config = dict(
    n_layer=15,
    d_model=576,
    n_head=9,
    n_kv_head=9,
    head_dim=64,
    d_mlp=1728,
    vocab_size=8192,
    activation='gelu',
    norm='layernorm',
    norm_place='pre',
    norm_eps=1e-05,
    positions='rope',
    rope_base=10000.0,
    rope_fraction=1.0,
    qk_norm=False,
    attn_scale=0.125,
    bias='none',
    tie_embeddings=True,
    parallel_block=False,
    init='normal',
    init_std_qkv=0.0143,
    init_std_o=0.00262,
    init_std_up=0.0143,
    init_std_down=0.00262,
    optimizer='adamw',
    lr=0.000797,
    beta1=0.9,
    beta2=0.99,
    weight_decay=0.094,
    lr_head=0.00465,
    grad_clip=1.0,
    warmup_steps=482,
    schedule='wsd',
    decay_fraction=0.715,
    decay_shape='linear',
    final_lr_fraction=0.0,
    batch_tokens=65536,
    seq_len=512,
    doc_mask=True,
    train_tokens=900600000,
    steps=13743,
    dataset='wikipedia_en',
)
MLP neurons of a small language model. Each row is named by its layer, matrix (down: output weights) and neuron, and shows model dimensions 448-543. Each number is 128 + 24 x the weight over its row's rms, rounded and kept within 0 to 255. Numbers have three digits each.
A block is one neuron, or neurons of one layer that tend to fire together. Before each block is what it responds to, as a language model described it from the Wikipedia text at the highest values.

Description: Mid-word pieces and table markup
L6.down860:151138096131107116110100159175137134124141144136131144102093124099122140120084107191155152102105170135166145188109170088166085103108145130114142135076127152147050098144129136140140149125070124102146097147144104128156164150139167131120106106140121159125108135132142100156088082116109122134
L6.down968:151123100107085122152116154141115102138155118140112102146128139090133085142100083099122123075129130125131131139108154109089163133142126081148126169117148132107159117147133179102120102133108163118118103123124137106127147119102145086127105128155082142080144122115116125111092139130100132130
L6.down973:112110077145098121108118168116132133119143094111139102113120135115133124153136107127106089091110132133132148159056140060105123106116115154152126108081127116095116138127118130153129100100133140139163138142152128125099111156122128134163166187118140089104134125118124131123130134158126140142
L6.down1317:174122116135078114096095116120123180112110154155158117175156129132112148099129148153097107087116099134119099184124145088106125096118126153156134081110141165112110133184125141141162107079122146121120154120121124159115102124129141155135164154123176126101155125106178175135100160125131167132
L6.down1515:164123121133108079120102149178101124109139130135153145155145144117132136107111122130126148084124135134125119141125172127119105072103141154144140143065116182128131076186086123147121133145098147157145124113105137111122117170135114129125128128114130106089121152102155167141084127122088142150
L6.down1541:145152117105108115140067127139150140172135131121135129116137100105163145161150131156078157095124125118146117165108153102124118127145131130126137104075108147104105088155103145123181137100076178117182045164141136107150133149138133109159159153121159131070139104103165123143107155143098082125
L6.down1636:126144125121135106141127091098160127140128128123144100136124127090124128164139127144125148125120141141161150132101156122129115121106152130117158149063119195156059103124168132140116165161098144116152070137117123132152112121165121120135162123116135092099136113129134101116112166130108088099
L6.down1649:174135120133117075123096159108141123157126132154121097117145134101164151130119119165101131096141125164117153167090152095117098096068157105115132138078141161110078092161100131114157125132076156119131075130146155139122127119131164113147165146113123120098118139093160136139093138125098142117

Description: Mid-word name fragments
L6.down294:143173097119121120178119134115121161144110117152129130142139147154122123118119144094143092097129135141177169162142118138125125095121180121137134125119164129127145062129117162113177155147146103110121109134128129113108123113109100158124119094163113149093143121148100104144124156115086118102
L6.down459:134159104120098132116120142117145119088119054104150122136129134126164142152130136142135099101132097159144119155117134084118089139117117142114159162138137108139120146104160156101146136169130159152127090152161109156164172120121095124132131120109111133095120120090114119148124101157113133129
L6.down641:104091173131151088105140158108154140148130098085147123156113100113124148130137137112128131160148142115141135075098126093107169102154147110090111134123135148116087129117143165070154106101108145108100151130139128155139087114131125159086152134129102107120108120134116084124157125151139146125
L6.down701:132182126120143143090129119132118096144144117139134122116143107137138157131178108138134124113161134163126117165112134156095125104165157151162088127126135117132133088162130124156096110137154117104113120149164094117094132166121153138135126136105134137099078096134131122066117098127100165131
L6.down990:112131149138150172135132120155122154125119161155120112149163132151094128125120108138090135135150104180144098076120150148142127139154105117121144128107126154098103112117113154120169153074134110161108138141140102159151109110130146111141131097091123142145160104091188082100128166167155132117
L6.down1183:131201120120158108117123106164103132128144153084136093124139106131091109153148129168138117131132155083143094130119133128089106101129126127158127078142082114112127132172147161114117156154107117130116159103126149102169078129111134100138103120125119105127136126156107145130105133119120100132
L6.down1424:149170137136116149136093102091102125166081191112102123117167114152098112110121157119145117071172126135100122139127143110138122162128136129127121130138109129065091135134156139174122130163097088082140136105159156104170107106146181158126058123116105167136131095113107134131139146108127084135
L6.down1461:119128127137097140124123144096126159117145117158132123113118122109104116162135129104179116163127089121100117119133103141075132124126152188162099163130158124127119093133113123118113153145141128122156098133126099123159112110169113109156127143107128104121137158129161108125097141129131123125

Description: Plural suffixes and auxiliary do
L6.down22:147154169105093113127115127074118116120141157102156161131109124132115167128190075134150126122154142121111127137136116175121120128182094155129115110113092143110115105126152127114133159123099121154095165121146148138164110173125161189155124135110125161142103072165105097110136150151130153123
L6.down295:083161113117117100125132132158129194117142158119136069092102116116153118118092099134125135111109128161181124126094125141082113132118150132117139135135136160130096103111129146125152140106143189132109123108114128143133108134133110143131118133141147128095116118113097115125114145107126086160
L6.down311:168152099080096127124137084176137121134158151167131141120099114158127113144121139166145133129084153141163087091141126106111131131160127134122141136138138183078141130170088101128120149104085153158144128144147165135136156117153122128143129125098160145165094096106129100122109136094117129128
L6.down514:113122132165174150135163144131083142105129144136155126150125109158124137134184100102104110127155146117135121126133158162114144113107137128127169102094136111157147121164135111136157137130117161112162145159157137147120126092102062144146152141140130107137130161169155115104107192190087114122
L6.down682:136115119132128130164164133172131151119153111147151087111147120130111107114169131126181124146141156098154139120091132116154129106131128136114129097101084101121157124159153117105131065142153102131117129142134156124112121137073133170099152114142160112125128101136153130110165152167135141144
L6.down822:166131123132157092123122132156115120116099163166110136167098096141070152141146120135123109111151141147130143115129132144114121134127139155132090106083136120085147174094152146122122152126138100142099189133092134104095139144152164123117166126158137155150150121144154089155109154101156169125
L6.down1135:136151127137118139144125100100123120114132121131125098126116137129113148141126086092124164140163094133164093136118128143132146124133128157145088134118114132093128121129123134142119121128100153123127113095117147120139134153126108125108114109087091114159111095127103103139128137098098122190
L6.down1422:133138123147118147152133130141124117127102174163151141106114146168102140139169108113102097084134137109149139159123133105138186146132124118097151066133138165102162119139088151129133116160065147118165087080144122118127132108159125135164138159116144140170096112128144107076121090145090123104

Description: Plural noun endings
L5.down337:117122105153113121181114124142142174159126168141156177142121131116113113138120124140120084147100144152108098147095153146135136101106087110134140125102154123092122130156196111149111114101115105111131161115126113129151129116140162129115149112147117141141139136177111088117124101137123115147

Description: Mid-word fragments in names
L10.down43:154094147164152141090185132142161138138083135123118110116136128149113097134085106060145117100104174108130185105114100137110150100161140134157127098100138152125122102121160111089154097123107139148141145151123086155147104159114135082168105171126122122100115168137113111140121162134128195168
L10.down179:096115119141121126101108160124093120149109132110120145135137104114121148132143145147150142151118121156120149135136134139105120120114165091156120123105134108180143088128177146099111139117124148071119112102163139105143103134125115136157161167131148079125110132128114131078130142140137109097
L10.down525:084127080097139147137110126105127159141113152119129091141171121145124139110112118091160170129132098114101123107146103119114150118097145090103150149150111098124072155151180161102125138114144140106103135129125108109122127121123147085163105124107144118119076136118109111095146098137152131154
L10.down790:159150152108164083131133121095105116129081115132124100128118147142149166146138106124130121138126116151100112148105153142092129118125167120135126164123132133150169117135123131115124133146105151149094095132112143114138166135131115165105109134131113092156108093093129167142130134102069121118
L10.down869:147154144108132132107102091120167158110111123071120152125157115092157151138141126123134158127084083134129139142087169137072146163146131115140179125108119120146118112131140154119147150134118158126126109088108103079124120164138130143120129155141167101116124131087107095121097151136155098125
L10.down1053:092097126147122113108129162106141101128129126145153144120131074161164157140129125104134126128146105111134132129124111104084125120142109135171098153127126158123131113116129140159182090140169151070119153140135148096107154090133090184146109120134105148106116073155131114120117146146089122137
L10.down1324:135099094145124176129135143136148187110096160147088116128167113137143141170125119091139121086121107123099123138140133135146115132109128106140131113151141114107127132143164093158118167138110099115138111128154132113141115106134125133100139145171145130102084151126110131136097113158128126126
L10.down1514:170132132154161088175126099126197147126128149138125138120115134131141144104109134136124157108146082092167142141109148147088158102100114105134136087091129140152116102130147117151123155140150115114122142108146129106112107122128132116175123143116114093127124155146145105131150127082161107163

Description: Word endings and markup
L6.down288:132131118121085131107122156116126134099158165147126138133137133127148112129121088146126131074129125143144129130145123101112101120132152143123153143156165143128110132109106131130199135097129132138113190116149110135087128124133133120152096120150132123113141150164137118105064099137121119093
L6.down711:111168121130124122151118113112141079129123147145140107150108141159180146161139098161136118125131143148124129143115074088091063114129149145142103075101129153115090096132150121117131119144173123124133126094118144153113095089128103182159150111157131146119155151161169145134085115142154128112
L6.down866:123183107105108123138126108144159119093101109140131134131148115156146136141118133140130121108106165127140162152098145098111095122137124173143123117103146167151063114108123107125133125123160169114157099126144150143091109136097115140109129138135123152078143106123151147129102152157108095135
L6.down899:111163101142125110128161117127134164109134111132128126135116165110121118133095120146138114093121114114116129130110118126123088109107159149131139142133135159153102107137101157147129146119145134136156148120091135133126111109121107160138095143154142122099109136154160127140101133148103112142
L6.down1042:126139103146115131145147091143159151133132115139159076156159155127128107115089143115175122143137131118154131135106139070129111146128112142133122166128106173122110141097140152108191130129111158143129147157090132099107087131121095124119116154176149117102142130115110107128140141142126087135
L6.down1302:102141113136110139119105106132160148106124121139112103129121141112132126122118114124164118106156123127135114135109132105139106103115145146119142144124104159136100182134138145111157152098117130123122183143070119112096125101131114129160098131182132091126124109125091085153136119148127107141
L6.down1415:107111092129133144143131123144132111105127127106121131122141155083105113086134121155130115086123159156144139128121118126074107114093172130095145167144159162127127115148116098113131108144126148117155162099117124124097116105109085128108116112149153152116111121151136149120111147128106118155
L6.down1528:109176136113138137179128150113150134095130146148159147107138153156165151149122144154122121102117148159135141167108134110113099145117105148144135114168136175154066133135100144129151144112177170131156132127145157140084140120101131131097099129146144149109101107170162110108113079156087102155

Description: Partitive "of" after quantifiers
L6.down51:169100090164131173141124078137158096143094132166119109132117107151131156124153155139163162114130119152115112153122070109136110129125083157170106151097151143093138159135173109136145167116142140157115110097071125118081134159133128118165126106150164150154128112121177154130146109114137105137
L6.down118:134125163113156161115111133086188140107132147181146146121153101108161099126120145142145123134140146124098160111136135110169134111111120161150187160107170098113133166187179127164145128134142196081169165142128109098133108128096101114134090175130122151087084159139169102112129124102164138160
L6.down249:121116184121159094102140125162137106154161122145098069095120091147101156115150080171154096119187170139143093157086126147140131120147112119167117151117109140117100147134147142124097126125110167104113115100119136130087112129138140071148128107142153116128114142153108098110153154145105143102
L6.down586:133137117117122171135128118143122170109121122118130129094115103085152125155151179166127137161121171106157137133141107146107080101087134127130108154129103127114145115119128176151149143146107161101131123142127125116111129127135115090111140133112154128082100146096135137120122172130155116168
L6.down666:098143122104132156117076113135164124073123085114071162104125134068114106117105151132143124113134145151145139133106134129128096114116097115144132139131172185177100135105145135125088123133123147107176158162121132167088118132081127109127137133143102138129095131121138151113131142129124135173
L6.down729:168131117142141165085097161152117123100116172111119144163080100167109093118120118127105135118085137144138120113129124173123141143160109135091131117142136143132141107105126095146093137083134150114130165157153150091099127133128145141103083124107148149115131103149176084151137130184132163121
L6.down1179:196087157094081132114106119196113144110163113138093083147141140110093120115143140110130114121122142124114121106199131123132124110108162113151144113131118127106159136116153121101115173096087126096112140162115170129122093124053126149139149179161117106157150126097127108102103144156128139142
L6.down1395:103143114124071116103146118118154134114126160126106131122148147115119130143077140142117115091151105083173120131117127169152129128098116105109130151163127128128159130115115098157146115163164118143105133119151122186119153151126146139124133101126114081089110139110076101103074098140102123153

Description: Stats-table column separators
L6.down25:131191159147168134141153113137108125123131133075151110131090118134163109153102133123122107123118104157094076140151073131116157135104130135104140129122090140144138133138149108096125111123176131139120128129145163111172142151085083138124101138124164089088170140075103174119149106134141108093
L6.down195:126109101114176132216159112118116173077124090098164129129152120130135125101126159188149115165114137121128115160143123096122120147120135134144142139149172171153104139149092092110137122137164137148104167136080116130098130104113175147173136144142170157122137118118113134139110119122103114133
L6.down350:132119097156076126161146129119136171135149081091151142182086152121138104110126163112114153107095118124142125136140122166161122114128129164121117114097121130190125150162099124137158170136140117138086112108112107145084140143103143132144158153072142113148116102136153104165107094135144127141
L6.down639:136129126073125156120164150155135117093128109148139131090145142153111137118139141142142149097155148097122113126114165173106150143115140130069096069141130141128113122135117130088126194130133148147098118122111111151154129124149131075135147123133126166136112131106124133121162142166102116122
L6.down1073:106143121120141161141161158119119126119172135106147113148141156187088122130138149139157115144135128116131124115138125148167117151121137129084164110158108138177090124104127091106141194157142107111087110149144154116133124116107168127115125091114138150148106163149138104101092137152182112147
L6.down1169:143151102110125118118160131093142141088119107149115093096107138144130112092194137146116127123132132088134124140126105144139121150139117156133094139194113140127099109108129159132149120125138133073139110165108150182073126099158120103143134118163120127129145130107174182102137155149099169069
L6.down1255:156149149130116103129089078154121128144113096119134104132125125099157101140173131159147105142094158141099122085112107123136130159146087134138140132153100091087109087135132180157140135122132143135116101138114149126105107094163094140083135128118139131147136147122131150078121111122167141151
L6.down1347:139153131177122126162136107113108114088146164118111116113137154179144153144138169132131129060142122112129166119084123142082124142085114184167161106133100082117130107159164112092123183129113143171144150093153150121120143139123069111099137095140126142087150132119119114095154187165131119136

Description: Mid-word subword pieces
L5.down434:071161174106125131161171114126101117153121159120121169103173151130153171139127106133156127135123132127084154124157143144121139149119115117105112157167137162138088186133113127119121109160125176152157093111117146109145164177103111144105104097122121177142128116112129125138102117094115140085

Description: Table pipes, dollar signs
L5.down971:127095086095145152117159120159085117111129109156113145073105155109100109121098134127120141104174098140112086156089132145128175112184151149132152078137142110165070087114093143087131162149150095117132130094159128124135099146106098129101163101160135124130200125124097091141107117139152195093

Description: Partitive "of" after quantifiers
L5.down453:143121163114148116126107132112124136127151172179157118119122098094125125129157124157140151129123108117122176165120163148151121118097117146144109154128134112135148097133123102147133129122105148097161155135123132141121132134087121096120102123154116141142101103099143092134099143109188117142

Description: Phrase-closing words
L10.down218:113161124090158150132118113121150176084099106092118143128096135153141100132170158146106127115140140132115112171163132150119116112135118085107164153161167115113107087148104128106106142084155090120165164097145121124147125118150166137125094108151114124107149154163137119131148130137136090059
L10.down313:149155107136131067142108114160109113136116119130142119126143129123135160139133100163133142153112133117064127140161072113132151117149156108113097125076142101119101154149126124102098144150106173077119102132110095129141120106147107132157139134173133123138160124146121128075147096156117129149
L10.down437:152107100126137103103120141106114131104109184113087142112152123133170150105128141163153133148106124165081083119074170161127157109093116139150144108138169107110142120131154130095130124139129114109139125151138127117124115096111145156153116112095082098151062141137169089102136146153133123176
L10.down836:104141139105120083140112140108146137184115139155138115093123144142117111146117134147146140084094127128175123144106123160153119165156133092122165123138103132146096205141093113149132110102136115109114102135133101128137125154125142120131139110099069124107140130131127149145128109121118095108
L10.down1251:145154130091110093121149090142127089127106131103107107191120151159152149102150122100085133165120135147078117129135150134103141130085103145094147142128165155100124115173129091093080136147125094129162137101120116110115142095155155175081110120130123142158150101116123122109152122130153101126
L10.down1340:136164150122140085147144155168125161132137078139095186167171127148085116152136135146128115074110116122090115128115127158112100127133123192110141115114151117144108114129131145135140142111105129104125156119089136109126122133102143140092111117130086175147122099165148118141101126129107073110
L10.down1383:118063114142128113142162105160150121083173104105127115123117099120099144112175122122148127161151127102141100179134104149103128123102127100146102171114132081099113117138117136131095169167151111128098140075138178126122133114127123132173135130106124141122130137154112155114143127083130118149
L10.down1483:120167105132150174146156100076149137163134118107117059132123123162082123167103159119103153106105125084153133145131123141091106162116150119120139155112116160105136116127131142112146148122139090116103169131140129148113111123093113151141133128163131134093170117131155103104094167182120122151

Description: Sports stats table separators
L6.down105:151122124158155115133121096131110133118160184095154089127116117149178084138083165125139144116120137121157141114143185111120131104165182153091129143091147043154174163090146124119116157115108115151141100119156108119124120152118137113110138146120091119122108106098162143107086108076139145123
L6.down199:116132129088116097107123124134143140127170097124127088141101133171112091081132179063144159132159186123135108118110128130119129155108092122087129120156185166122128099183108089137125121132135125134142171084137137149147138137155105150108146147135119105125151098153149154096153112127116134158
L6.down227:098152087130114117140125095126116161126070092170127129102149130098140130146145119160106148142173117148116122131125098101134147134144098144110151113151159161090172095151111116111155117140127156124104114123157134100128092133119149144082136151108095094150111066152158154150085154086142151122
L6.down591:111096107127119150120108106131118100111167134131113163142090106114133142155107161119163148136143137123128110146061139157124147135146119108110113151126121143083126171127162141144124137130081123086169138148126116158152090138149109112130126117097166139105098157099107126122121097149110102145
L6.down747:140128154116130127123159150117112119090118114120150092105109132143159085163148089137159121143105148103098144174070081147161122119096126117121134115155140125101122151142116165167140103128116157125144156127139148151104107135130142147155143110123136144094148106107124140145136123116112112210
L6.down1051:152123120118092139131107157097164131195122121120153096096110124149097127179105135122155104119138118113114138110108159132103110133132085093152122117152173115088137183132136101131112129104157106121144151167112111086112130130123146141075150153096174095114115097113076150150131139088165151143
L6.down1175:125154158109135143101133132120114114122093128094150127135095105123121082130123140099109116155097133169109143117088144114140124110137117122125138137118168122184142127088147164122138090125133144117154108104167086127135093147125154133098131149120122153074128114128133106042151150137157131124
L6.down1547:134110165154128141091122151146107126111175142131086152141113117085099111149154143123105101147135121137112135145123135114133128080139148110139119074104129116188152118094117146132128114141116176137162102137140122128140168107124092112133122168148090154136118163157125088074147122144081111137